Weights of a small GPT-style language model, trained from scratch on English Wikipedia: MLP 1344 GeGLU.
MLP neurons of a small language model. Each row is named by its layer, matrix (gate and up: input weights) and neuron, and shows model dimensions 352-447. Each number is 128 + 24 x the weight over its row's rms, rounded and kept within 0 to 255. Numbers have three digits each. A neuron's up and down rows have the sign that makes its largest values positive.
After each neuron's rows, "fires after" lists the tokens most often just before its 100 highest values on Wikipedia text that the model never trained on.

L9.gate1121:122122158127132147111161139116099154102115130120150094063061154137102141143129135109146114119129149086123114131117084114110126075125134137108122147112138095100125179133134153092136111108132163144118113131130111105135123160134133160129146193073121152110131158136109156101127191157122105154
L9.up1121:159110089166117126123137119107118122114132164136146159159100156143155116127145110097143138138155126159137143137122115093115130123105119178121127137159102146134182159140117131106154169124150092107119192158184093104080131112110135138126172147129135115137117126131143131162196084150099147132
fires after: " |", "|", ";", "^{", " −"

L9.gate654:139139061128143123105132143142117124127132166144140079124094148117171166117087112134146113107107133126096097125108186142131105112136097099152129120113113140140118103109094116138139084129118098121132106123096099159116146088118107134135082115105105103122130087135136103156178091178064101142
L9.up654:153156119130085137157170155143129142114111116127139173133138151124073135138110095101167117120112178124100137104160121130129092177086129129119131141133106123093135147116119162154130078167122114157133108174096153181113087113174134107148151138121138132103099171081155093134131069161119129163
fires after: ",", ".", " that", " as", "\","

L10.gate661:081132128096119132137172148119124179092137090169161097145149151118140124110151146154145104110140102091159176135121132102115153114145117214162118143121093186185120124154137150091118106164137135131104099154118122111147141106082142151113191141078111125124113117154128145067159143107142140153
L10.up661:147175094156094121170132160125066154108112105155103115111134121096165101157131137121138126104147084118115109129112097113137130046100122151143140131127130170153136126100147126102125124147098114098159127162160121108117063128145140109087173121150081142073158140118125142181155141090155095143
fires after: " |"

L12.gate339:157130111152111122128135155160111163127088157134138154112144154124157177142114136173101156109155108150136169125132100120112158142093141138084099142129121128109124120137178135159158128096148200092151127103128173122141111123147130150117164149115105123132114117120112139105128126119147099112
L12.up339:182155109170106131111155139154146141103172129121147191132117093141130169137134142091160131118114160120107113127137139100104143162168147164146124108140142160162171133086115095139135115093135119133112086149152120115105135149145138117122127172123094081140143103094151093145126100147118130144
fires after: " (", " on", ":", " On", " |", "On"

L10.gate714:125124129105149174113136139160134122089098145097128130118128170111157128139131188142130118121116139117126137148129114115110136120158110170157083083115154090136155143112155154106134120106134130133095161117119128190131121169090087153118109143176121083130121135144117133095142122116134130131
L10.up714:142122104106105127170083094094127157088142152134098157100145102103141131154153117129109162107075144158163129130070123135147100119139117155125158080113095110112114124107078145145134096116143114106135128130074130113134115113137116131155185110108134112167129129156144083116143177141157168135
fires after: "\n", " For"

L12.gate1047:161114115110125140091133166176115103105110113107138120127107125120134130140149158157122143091131152110077095158116124115146139121112113137135157136083113104125114114112141128137147120154130143154102143145145114129094143107127154133135121123132116128107144141095100092149166076135126074143
L12.up1047:120096146134114154145163121136138109156140148173119175168144176071114127099156174149156146120158142113116123147138122141094103095169158125114101147150110112161141163120130097155114148121141123163104132066158122161165157096124167105117111095148141120111153191087139148076130118092071110135
fires after: " U", "-", " 2", " 1", "U", " 0"

L5.gate757:157127129084124125114139150108141163100112100151126124140129128120148164135161168122139122121095120073128181160104110111138129074150109165175121088129150108135138145097105140098103156159167166131133124134094145149085081146105091108136127157117106093087136121126162127127131145148103113151
L5.up757:121124166107128106120117125138131122108151132089103099157138068080132129131163169126138116105089105101107148110103129158140137118149125094134133116135120120113127132101103126157142144151146149125095096088115167121136098176140119155126162144124102153118144090131072116122094153117127113192
fires after: "\n"

L12.gate391:117148087144099135156093119138135122141119105128128159136124122115102095107114146118132138123106093107134115094138111114119114105111132126132104117160176122137135156138091109127115121119134134150086112129117102142102119176132071098151118157134093117138133120120107086124138141127112175126
L12.up391:128126104159118129157095118140127114117159123092101164151125137111159073110111144112099151131114128138114130113156130136125142115129120148106086132122134131136126125107158111145150085102145138160095108113122118107132150161124098137150156116146076125165169127175123107085157109147079163141
fires after: "\n", "}", ")"

L12.gate522:127089130098119154139107171135106137105158136161140095072143152161126151111168150088128142132126152077145126138155101153149172081127109140159092137151184139135142156098131143105100161121127103144129133159106138156135160141162042124135100136114114143104111112138143094125123092116066131131
L12.up522:145107153121153141134118144165158120127108145109114150099123147173124110162176134116148096100143148155117106097144129201126182140137136158130105137187122132112144143097134087090106143074120099176160148124108137159116196140120064135157113107124118141110102129127181149174122124115173138179
fires after: " |", " –", " \"", ","

L5.gate894:124107129110120112172116170119118162138122075200137089141138094152147126140087128143109121115119105133135156125136105146137124133096126143142115117138182097133141133160155133101151112117169169148115069186116124095077082175100100102114116137094092105189170117170134132077114109118129127171
L5.up894:137093145089099136097120208124134122136141150136137142099109155114123139115111169119169134154128134152121115134099138098171110147169112078102103110150162102096160129125161107092133118104144122118128133143076109107139162111112129112122087132112103094182094102171166162094132122094115165169
fires after: "\n"

L12.gate1238:165161131128090128141113133133123164125163140156192081140133154141138123138106148153140170101135117104086092114106123098135167103125122127138067109173176135124149090124135125136134121098139138168187125136143131133148112127116106140119125154158102103155126128149094116136128152149130152075
L12.up1238:110098131161127094153087119128139122127146166121118088131106091089116150074155156122125129119108092162084121131135103129128134138120116183146094185114161105112140077127090098138127138123133121102152138102119106104159143145155094168110086152145090105136123092126076133134153149112123112107
fires after: ".", " B"

L10.gate1284:165123131117131134174134143153145122133122145134128111118129125167122146139239127167111129112137132121135105115141135146150131109120170121122116175122140126119147132158095130136109122084152115124131133129108121130152176167118086117111120125135120126122164105140124158138091138131131120089
L10.up1284:043099149153142117139167151108130109120145096131133087108114127076141135132079181131116166101190109114135118139134127121136119120097113121133139096150115158128126122126113161134107127160137111109119092146097124159134105103090124151105150117113130102158105151105113173044131175092125134103
fires after: " |", " the"

L10.gate596:135141121132178165163168149119073128083152089132130118137134150143140131129165143135098140095146120111121102119116092102106126058165133174160102138139134125114150147136118147064135130119180177123113135146121123115123074089134137124128115149060140131111110091137110112151151082142147090144
L10.up596:128126173110127164145097130116139167145164125122105111168092089142149116136170108160119149130115114121128090152115109128111172076157105106194121130118106119095154113126113118080097098115104159138113116127128124140145115117110133153129167126109163145129144078137138133151132131130149137145
fires after: " |", ",", "|", " and", "\n", " 1987"

L9.gate1088:135098142071140137147090153089098123171090160170133111092125122167191145157126132098103136092094158169115105129140135117101135137124109142126146130106144104170141147111110168077145128133137179126109098104078080129149165097091119134119129144114121107127127080123097182136111120138113166078
L9.up1088:116138150079116131109161157098081115076149101132104115105124163090129129126104124165110097147151086147089115124123127118177153144118090142155101145127146109086130132096133117121108199117137161117156115118106127120131105072093124155122161183193098137118129119133111128168145156142098103126
fires after: " was", " has", " is", " It", " he"

L5.gate159:135119094146146078165101119140154105139117117156083121138119084120133130109160126191110131143134126158091137128144109131097141116101146121151099104124117124118116130115132110145111166107127142123138108128127106163098144149082123117148149158116090111125121080110101105095154136044143146106
L5.up159:140113095139168154140115097105134157132154125124097105148106112158116134122129121144148111103172151154109155145144131135071142144122160126111134113120159107120157129129132110127133123154116185126133107118145164135122116123131119127131199126093143159147113094099100105162134126136177125093
fires after: ".", ").", ")", "'"

L10.gate1027:139081104120137089108122126155135159125120102138152109103131140128162147128128128123131139124151143101077164146133134149113164079126091094119121147109143158121079101115163129101169150099153175127159145114113057167109120135109066115096110091167124111138143096133122115089182093148112132094
L10.up1027:123142094131101104123059101112152118084145114115085134160114152149139135138106122117127146175096148094151127142144137151106136103125119123147079169125163109132088124135158126100153106128091147126101175132082129167134185139164080078096121113115129134148120144158139119132157118148110176120
fires after: "==", " the", " a"

L9.gate391:116124153137142138099093113085025136141120127121188090144111122160149128106122140173153119129142112139103111102164148164167109144122166108153107139130127146118108107139089147120129148104138133141123095142119104098141108163135127144110127126151098113117111121145113121162083146162108113141
L9.up391:136137145099109129125099117089066171126117098147108152182115112111139159109141141129165152093150164158105130139102108093103101147152122159149130117134103116150134122091147129116152149123122147109132124170138137096103112135132118116110133124133143125105135146126112170127130115102141123105
fires after: " U", " M", " No", ".", "|", "S"

L9.gate599:135142134081122117157090120126109129102140153146099141122116138117120135117157131145108136124144155120100114120163169171131162124125138101090116131095177158134122117155120070149167115118091143102129144145129081158130129134100143084129163095159135077109127132154127125082108129138089170129
L9.up599:128168137128183114112124156110094122116145143130173120126152148128176183108134122152141141135145128117094133133135129183159141109136132081127106149111129115168110131140140111128168051149123151132106139120143122136125127110144108152122064133141123122139140108120142092162103124109166117116
fires after: " N", " as", "N", " a", " the", "-"

L10.gate1094:126124137103125132136126147138036102152149168191084120117133092136131119131143114135091157115165129147140082142128102165106155127113134116149113110125105146117136120128113170066160146142165143132102135128089109111156138123120141133122187154117099108094137110125098087137142150145125122133
L10.up1094:125134177137092145104163156113126132133096129082131114093130143102175107133135155162136124135105142133125128155126103154136087121127134107122119115104163122179152120149137102170165152111133131144157128117125125094091129116115108151126120134123171150119147185111128154100112164139126107172
fires after: " was", " are", " were", " is"

L5.gate814:155156096145145124120068121141121139092142157133133139102123114082090131127158161173115126137138112122120154096179132144149099147124151127105107144116114138138127142149137114109135100116095109117103106115075133096165118170104090112132175087121138097153132136091140122090094113131142135114
L5.up814:141143145105144103083144146135105172133142109106103133111121132102142132111111140148137132129147077146139096105135157139141162116134118087095152122084158113153105148135122102114099068111153164117111112102116147129180129155103136138100103094126087141186084124101132124096109152112128135151
fires after: " the", " a", " The", " doct", " an"

L9.gate527:088116127121182132116165140092151124077134095133137110098124103106192124114134157136114134120128161102138171105125122153153108160137139150171101134139163119145125130095129123121139115097118142145067108086128134100127101131109121102109130092125072112126152081147121140123117111139109152165
L9.up527:174114111089107136132119091150183117146126080134119150152163117150117110132191133096131118115123124123134093125115138103138140111129179183149188132103111159128093109123136145122170098101135119149153118155140094142165168114134107109085107142111099087168149112105126113091110099161113149119
fires after: " of", " in", " Songs"

L12.gate1069:134164091111118140139126194126122162117155129163148165094145188114114129150131145137083136081115119124123104112118127115074140139110141118131132120153144114137152168091133131128109132094134134157096146133187097091118139154137118094142093133103135100136148136143114099109154121158130083098
L12.up1069:159137138126102168145144129138136087125127141134136129172125115133129157140130116107136129144154101113139114145158129134129189133126115105165136152117160121137094156098125117142120154173094143130140169133137131120161101146160130088147139133166128110101128096157142151158094126112136129152
fires after: "\n", " (", "G", " \"", "H", " Ell"

L12.gate1019:145126143090091115174124134157095109146109107192158111087138098138133139148110133127132112165151126105100146120117150147131116102117123132134123134106149154114129132128107117116081112140135101123115140091106098120150136118112138094154145166074123105124152116108117137151116161113084160155
L12.up1019:133140134128132110177152158102104114164133141136137108116138146163146107135146106167136161111137134120114135131099141139096123145092150128146123082154144130133109155126139112132084147161155146115135136148107139132148122122075087140113163177099145098113085155149145127099083163091140137085
fires after: " |", " (", "."

L10.gate803:118129113118143135126077144128117143132091074146127116122163167157147162130136085123140139138107119116092124080126166130137158127097126134160101131092126133080111121176095093123144148100142136116110164114152137127130117102141088112053123155111110103108112107098107121096134123092072109110
L10.up803:132178129103138153139124131149121140144117122134140131130152198123123102081133112130142128149129162143131097138112145132128151174116104149127130144125171169130127175164113106079107124138108140139131161102161128109141132093117158142107124148115139109134090114049150106137111165144104087136
fires after: " the", " The", "|", "-", "The", " |"

L9.gate1205:174110104130105116106131125146099137110106150159151133118130170112162164122117109147124142168150171139107118154146157109174149150151132132133126158102129098105125127143154151150154125116170134102126098131145102174113151100125154119113103118111080097123119088137142136123121164091115181105
L9.up1205:075154140116155125133162125100135101127131103133134127149153101099097138112190176132135139117137096089114138134094146165114139087139114115151136127156124095088168122144106147116151106152154105154133136117138132149085154138123138142120139155121140114139074102086154118096167131116087089141
fires after: "-", " ("

L5.gate1172:127127117077144137117182165130102211128093086130145118119118153114150094138102160117145124119137146110142106125117092137154156153082099163150153095111162109147105162087109134120169092079130173130100107144112076114095112132117127128095091181106091149150129139131133138128128148149102150115
L5.up1172:118144161105096111107105150126155189157120133107140097138124141071143117138133143114144108141158158107139105131113123156152126121067126152148187132097166101118090133097087091163116114152150121106090117120145134163094133143145085126115142175138080135138128131134136125147087108169129167116
fires after: "\n", " was"

L5.gate540:116088139109124135092129161179133159059137099110139116132093123096122161108127124140131128129091134145144132153168148137170084125111124109149128156121125138156138129161082119105089145123131144158100104157073132120090125156133147108114123149109112128124159125120111088128168082124116150100
L5.up540:125091100132164151158110181170131163190162123105106108105137105114126131091094133137165088110105153128117173156112171123107091155107142105144141158119134151128151137148119115100114118164120081117142068108153150149141133127102101121151171149156140127139133103114113133088169162139124108097
fires after: ".", " |", ")."

L10.gate345:165111098130125125123123095165158167122149157123130104140114118138148133157143092150072096139113151093127131126169096170129133116182159103135114148096121105115109152072140113134103109108127110092139147158144086120140123151152108138120132107146137112140142129162134110090150118090139123125
L10.up345:149127126132138121116117153141142167113157158156166140147164155147159131102170101130085141125128123121116091137116113104137102090155152100145111145138092135143119111119096135170148088091122156114096096132127120168113093172129120134108135156114141119111129097181148093134185144133091127040
fires after: " the", " a", "-", " to", " The"

L5.gate703:132122105116135197090131136173116121155127096152164118099092157121117133115125119165121140063124136126095117174089175164166130116138107127171137180145131155135122138117114128099136100117144139155143111135142122136094118117143104081123132138123127164109135133114108092125098129121091125129
L5.up703:105122132130148149138105137123142119156136164172125100150184113130137166127131105170091128131128123131138139099134145155140130119125136121160130139167151112129112155124135144102120129130149162121105164118126172119156124098146100117106141118136161129104095080109087125099098175091101139134
fires after: "–", " $", " (", "-", " '", ","

L10.gate321:160129120066123184128120156152112137136107133178143101122159081109138136090121114126137119119114121117097144164110133164103141136121120164147062119123130131124118138051131145108148102146154124134127107096163075115108088100111099118093144117121182120112158142141129092141113143059142144151
L10.up321:107125079111130141147097106106146148145169109152095126144131089195153098149095101134109163141093138102109155086107136090084130113148128137124123131133156146161104137164098156102120096115174105137157128114131104148113129158111125100136186157104122099102093124127088148146110128107134125095
fires after: " |", " ", ";"

L5.gate1002:149101132100137114145157123111110114120086142145090111121103145117132130154104111172094087089089128116117157175111112160084155147141135140147101116137133113143134160129115135132112154099119180130120136156130123119069128136149106112127130158136129096124115105134176095125166089107142111095
L5.up1002:151094124133115120167090095130159120115099145092112111136171158114109118139103118152156083102100114099128139164159100145128145169135163117137126114118148121132106133138080117110159147121133178127133122124116143150098137148144126118124137138181139136096137133114172130163115080099099122056
fires after: ".", "\n", " \"", "/"

L12.gate605:131122082086136177140108182123092140096116127201136137140110105113150156138129135118105134119146110111106112135101189139159124162093152163130149119127152123081181178116184099073113104137138148122108099147116092124135154146146112148135144101132111110110120110125137124153114138142135100127
L12.up605:125124086154149116152146139117137131124141133168122141121137114153159099165106115156114123134117134150140148115116172122102129121170129198146102117149115101130156197078127099115105128138129164129130156143144118142121152147124112162118128126172124101150142130150146074108124150121147123119
fires after: " |", ",", ":", " Flight"

L12.gate440:164126107091151111125079148157106101111160134123148136126140146162154181147137072159172140153152160131145146130115117109156128136114100159114126162142127107125117099145141127127150159130141144097121125150126133099097121142112130111131114094111152100116065147148091080104171126128129154138
L12.up440:209088116145080120172085148160140135111129158122082149163125165107157113140074135138111109149106117134115112134140136141153127113155149156133113091106115134139097086102148148115136157108142148151166145132138143098079136119113139148134111129091101119138143111121106127151146129156126142182
fires after: " on", " |", ":", "On", " On"

L12.gate52:114154125119092134122138210112135143094146131149122148090119113136104103143146126146120118130125097093152111121110128114126116134135150132144118088139160133127094164144144124126093131165146104113155172134143133081083125139125116132122150164121097132115128130112082127095187125123118117160
L12.up52:141121135101146087144125088130123099165136127121126156125143127120107144167130125135136140169189114175156113128119169112175117129119145163098151156145119144105178168095139125146122141129151147175121097091174128138119146132107131156137116132115111144113108152135171109100119107119143108135
fires after: " 0", " 1", "ag", " 2"

L9.gate807:125103182138164122099159149151108122124141084167142074128115110136098152132126188163136131135168092091114125104126115142145120107126092137139118124113123141119116121150107123125103150105162133163142085136104084119189123131123150140146134124153104143115148125122110143112145137113119103159
L9.up807:108108104128131111129106114150120180139139127156105131122194184123174119110132115107123123130151132110086123141057168102137170126144103123152081138167130096114149123148126104131127135085113137129124136146142086079095118093139094107136146125123106111100096159106110109127142161098114147119
fires after: "–", ".", " No", "\n", " Team"

L5.gate250:151108110093195125116103121157069111106172118122149161135110143102107194124164148124103080146097124128127122109137132138140098141163056112078107158095130170149104104094122150169144113101135110112105097132127133123135146107100149134115114119134145136135141123114142136166138154179088137127
L5.up250:157124159081163111087113122124114167139148123118128145140157078140079125132127129117163145127128109114125129165151123144129129122151112114154147146114086136145124128100130133144165121144138119152123115112145132139116103110085207122174139101149151118145129108159111103108134101130089119147
fires after: "S", " M", " H", " S", "A", " W"

L10.gate1337:172072085105163116155155153147112136130087119166133124152087120136115125191074173108107138101113135089114131151130137075125166141165130129131145109119133118126125127107108129122168089132158132118089145144142103153142127142106132109140102125119128120178095114162140101133152072103121107126
L10.up1337:153132115140188114142125134175120165128069128134149143171109150160085135148117171148100149160124122105139136138171147115128149144159186127133133128138136136122149118138093105153142090131104126132130144134128133150131159174115128142169089103078115167152094142133153147114134135119133109141
fires after: "===", "==", " was", "====", "."

L12.gate1002:141160135103125146110155160118138122125132134116124128144136168108126166116146098098117118138132113149114110173145120056139120144133136143142173161123124143159134137124164153142141164073157102141112165141154112075116133135096125107128104106067134135120119149088077152163107153148139093123
L12.up1002:159125118132122127142137099143141132116105118141169173083101150109106137137125123157091111125130146112137139105155136134139119156115143108150106112104129099126131144143140142096131126147162095104151140159139148104135114141118126112093108118149121150072156100120136081168122159131120117145
fires after: "\n", " \"", "-", " Jo"

L3.gate861:123120151107159148147085165122093140155097159125154118148115163120141153164124116122102150116073158170117149159117140118092165160100100150151106120147143156161148135113147116129111176128140124119154123137131126167143142141131121106112114146088160182141135167135116122131130117094101139086
L3.up861:120113100081118153125077106115109102112136105171108102112136139147101143152094148163120120109160101158133103119086097157148130104148104123139113126150154146119157138110128142113136123141165138147111130137107141131115113108132148090141109148129116127101156140106129128145153133072122136160
fires after: " |", " /", ","

L5.gate625:129166105103105125097109159138086137074116110133140166129100140092179167168101133091107124168124105078119138146151099153147138175106107106121128138125120125157118131090125124113159136065154120148111143143119157104086141124119114115124107125130099053143115155112123176095188129160104170129
L5.up625:140144150121118107134112132165139151156084108112170116116107157128126140128119092105086089147163140110154147134128108081132116141145125117175133158107093087121129126160152095117134159156204149135119121108155129132107090126144106147130069125127153125102087100139092105112117140112151118127
fires after: " (", "\n", " \"", "==="

L12.gate44:149099116142117106113146113165137113076126070168128100072107159105098127155107135176132118141098115111101183125164125117149140146149147093144134148136139103156120129123153133104109125143117086161120132147095114106079112117063108168111109163104127106078122105128118099100147090122107116190
L12.up44:120153146158143149139137134109118105090143109149114087108132150126141084127120115133122129138122136110115100177129170128106128091080158115088083124119117131145100129133074139109114131104125123146125134129160125111148086141108162087129153129087167133136148170112143094144104119102121146077
fires after: ".", "′", " |", "|", " F", "\n"

L5.gate138:140080107122150155129128174137132121125155132138112131117093095142119093108118097122113114112155116109096195108150132169114097138098138092149118086148112150113135112171108128116124098146110139111108108149139150171142123127100122110154112137131129106158146119107125151123121122134143132094
L5.up138:128142096151121110153115121139142076129136112171070140158113131135134094134133078161113104149078149143157092111124146119087111146145139112114125129115118124133144136131086121143100139117135157135116154105154140115111140124093129130093120129135109107120105150179125096162139118086158173129
fires after: ".", ").", "B", ";", ".\""

L12.gate1088:126115105121150113081086161148153205129113106144142098108120146159102149154101136150117132117079111102111116117161103111127142138147153116130128136144144108100124114138113078092133125154149127102123118102129093127122160117168120096133167145173136135118130139138127119108095066119101126101
L12.up1088:103173066121140132143112145116127100181153118119106075099155114148096113131115133111139136140091124160149087128170132129098126127133135122100111182135148097129150121102074141140153121124102081123122158120187118112155146137135114125117163173150147141112154162135090115144123153122131112099
fires after: ".", "/", " $"

L9.gate1225:132139126130167106126125128142112157113107123175131074127121161095224141138120097138129138071111125123127149156100137135106143097103121206105094139137141143131089123159166117113102105158158129109145106178137120125135117094122120147131108139095118102115112139112096087143134136098136093136
L9.up1225:143133149185125136140114100114131146116152141134071153123091140132135159092148154114111100091128102152182121108100094098148153144097144159119108130143140165110158090129149105158098143146116137092169131131137168107091175135139121121123112115091154110126139107184137113107155151064108102122
fires after: "|", "-", " born", ",", "born"

L5.gate1049:118139075143142127147116148142125101104138102157082070148120091131137122126134113186134105150123165121130164127145129155113117106098187143128120133120125142150136115157104144124102118186144121159094091149147125150070128158098104120157110186130094146124098118118108094089120077107131171129
L5.up1049:141086116138101128157136125102142082113130151124113072150108079194116139144122095149143131138175142198105124090134122167063126130118143112134092111140085091147126117177133110116082133155081116118112141105174136130139136137109114095142152127108124131107103132104078110122115097122162138080
fires after: " =", ".", ")."

L9.gate454:090167153115137101123158131155124160074148143109104108130090142143130166167150138155130154117114104148091113135115136172139119102100103189171084100118113153126118088137124160101128120132122148134149079142138122130105116159137110137137140119153113112107141165135126094087113113129068096144
L9.up454:137167113146155136161152098144151113210096114149086136090126110180100087156118113132130144151149146091107156173138166102118104159145133101163157135146096100104131128116115096136125123131127127131164135176147160129189126171141137131135094145139103139089095158120085102138127127135135138116
fires after: " as", " was", " of", " also", " the"

L10.gate262:146164113143135166073034171124156138143168135147081128127125111103144159145107110127111149140136086146078119147162160096136090143084115152160129107154139107122147102127117139128116134098121109155127115173128170156131122090086123145133123130101123106162104109137114116148129125129126158124
L10.up262:150123083161123134130111143130106138101182155159115083104089149099130174150142104099150130128140145165130097151153129111109134126107149135106113126146130136151167129150120135126106120060157163137093149147129140120121101182129145120138146093119120116137116100132144095144164098106108146117
fires after: " (", "-", " from", " |", " From", "|"

L5.gate796:163172132080133135139137126120095093103130131157126105121136135110109111152180126148116126127132139115138123170114144095099105138107138113134152150124133148162130186135117124117083089163140115106134128158113129097107105143132116127110138139149130121058178107082142133093117155115162104144
L5.up796:148086165084120141111138142099132117127137134130173110156141137139127097118118103155154132108143113142135082144154120099134113134125112147115129138098094143147128176125093132115181115125131147121142147129127117124100107122099131155120120108125128137114116149194135140107131129116120113150
fires after: " 2", " 1", " 3", " 4", " 6"

L3.gate1227:106057095089171107125127151126105091127103137163094073105108176116162103177116159163105132067100134164093152128123091173127138124126132198155087124156113194134140108133121099107129097152132136141127140139111086128133092112124137103128096124120135136117128134093127126130109120065119133132
L3.up1227:117111128126169135097110154108133146157115129150109166133122151135117141096110099132119142137124139192131119117100144153122155107138123173124109127139143142141165144135088145115110142145170106126095145138150158095157149123163144099106123124112128172147136120120143152129088096151127153145
fires after: " |", " /"

L9.gate1071:087168133098116117104127094151142146088109103196145121077132172187131117167123096165119136167113098102083113109158131104152148112133131098126148144144139106157159134125094129117145145168122160160138148111114109166111099147151106070152142157154117105110096131120136056102142158111105116124
L9.up1071:109138117105156106154128132096126150102153129086153132089128121104101142098112148124172102104122161126136125135116133131143125076172110159132132157157177110132128116168127102114130139131134144091110123145130131130135056127107055119092123153131126092133171124106102126136128127150109137133
fires after: "\n", " the", " The", "."

L9.gate76:126099095169146148126103151166134103073156136158122116101123141098162167159160144120167131130106088109115128140127155108130137128141144151148151118171146123152132157102139161086118134125194105172149141124100124138080096145137139139068146135124111162120121115119126110128120123102108130155
L9.up76:142145114120172116118146127128141148143114138169113127109111122125121146179172081122114122121146109113157109140133141111091114088155138126148164069129117123105135157132131098170115150143121154143131085125113096135155119110114132130120131147123120133159145143065168151151119141067107143099
fires after: "|", "-", ",", " September", " in"

L10.gate678:137165166133097111085126158135100106109124162118140141133130154150126156140131105150093165102096118141078096095092147114170128146102126163141135111130122144159092105133119144114108112120135106087109141147133124153140101088127128131159146155165138134105123088142087154157125115158133156115
L10.up678:121163117139117142141160099125090125128186109123112162090104114157048161159133146118142145115066103118082120117104128099115118110081122130080173104120114125093170108169101147154111163151118107147172108106117148097143135182178119107152092134132109099113114124125090148116120142112143102127
fires after: " as", " a", " one", " was", " ("

L5.gate378:133146125089119145111177113157135111139145154160165121100132173172131143126073168114105121156149142073118161122119130134132123118108105143116125129123139166117135137125116126098088164094131097087148162144152146154114173118131097156130102139095095088153140039146128108112136101135105112104
L5.up378:128075160065119097128139141105169121115148119117130084125116166097155160130123110103160098134147077160138109118117158139153130141148141145097080115152124126127112110116170142132142108158135144121196138104105073140134089157132123114090167141161110146127150185111115149163090150155090121141
fires after: " (", " \"", ".", "-", "/"

L5.gate791:103149052080126141148135109125119125156093123126125172116109123151091150111127114088129134114163130158154151124119122134159144127116123112126121143079145118110139138088127122142145175086121110117188126086105110094161184116131129141128121170133133121114125120106132066105139142120123152120
L5.up791:118075137092141126073116124120107142089147158146135139120123137114129162125145183113131143175114127140146137110090133107122158147094112120073116126107137119160113147099145169138083142120146116079116112110100117113176143137107083140109126144097113109137181136154137130087134082106128136104
fires after: " 0", " 4", " 5", " |"

L9.gate668:141140133127145131120098180080125163113096092163133071129149149142173106118137157180152122129093145178131119107121132161131118167148146143156083102114134118179103153077136140112169139122150125146119140096132117100078121162080130120115147134126132083140099118118112140093112068126158116127
L9.up668:094122113143110105150123126130102159105165108140196117140140159092105141139082122138081091145122094108148093137132082134114127112110154171121136117160114142106138147086106170126121144154087106140112162121084112164163178111151148140116152158165179134127153153121132161139114106138136137122
fires after: "\n", "|", "."

L3.gate1033:156148101106113136125103096137122126109110125173166077072110166085159173131114142098112152107102134118064097177140107096146133118104109101142172149114119120139095130114139138112157118132158120112119128132125127155116130135139115146073107122136091134112129067109131084114137127100092106148
L3.up1033:121111151135158186124139101143134119121083113144124111072113137119119149109102113123145159090084135096136099147116156122134106129153134108131171112153114141077172108094129095143128134129095123140098078114129154157125123125131166134095065162160103148170140128113116142155135126113133097117
fires after: "-", "|", "–", " ("

L10.gate706:194104083120129128144112105138119127121125139141129126130095144111135139119120143127135118117063130116085128114130131152100133147119120110117109113117138140106091125120137126087149102121104132105113126136166106128100083131092114122141119101103152085121094088115110093165144140121096127139
L10.up706:114137136115153134129127100165117117154165134135127105127101108152111102085096097135103152108076129151165133107135171127121160138155110103134115125136113133129108142117103129114100094122125128116111121141126110150169120142136091167098170136146145096138099121101136101142125108133120133100
fires after: ".", ",", " The", " the", "The"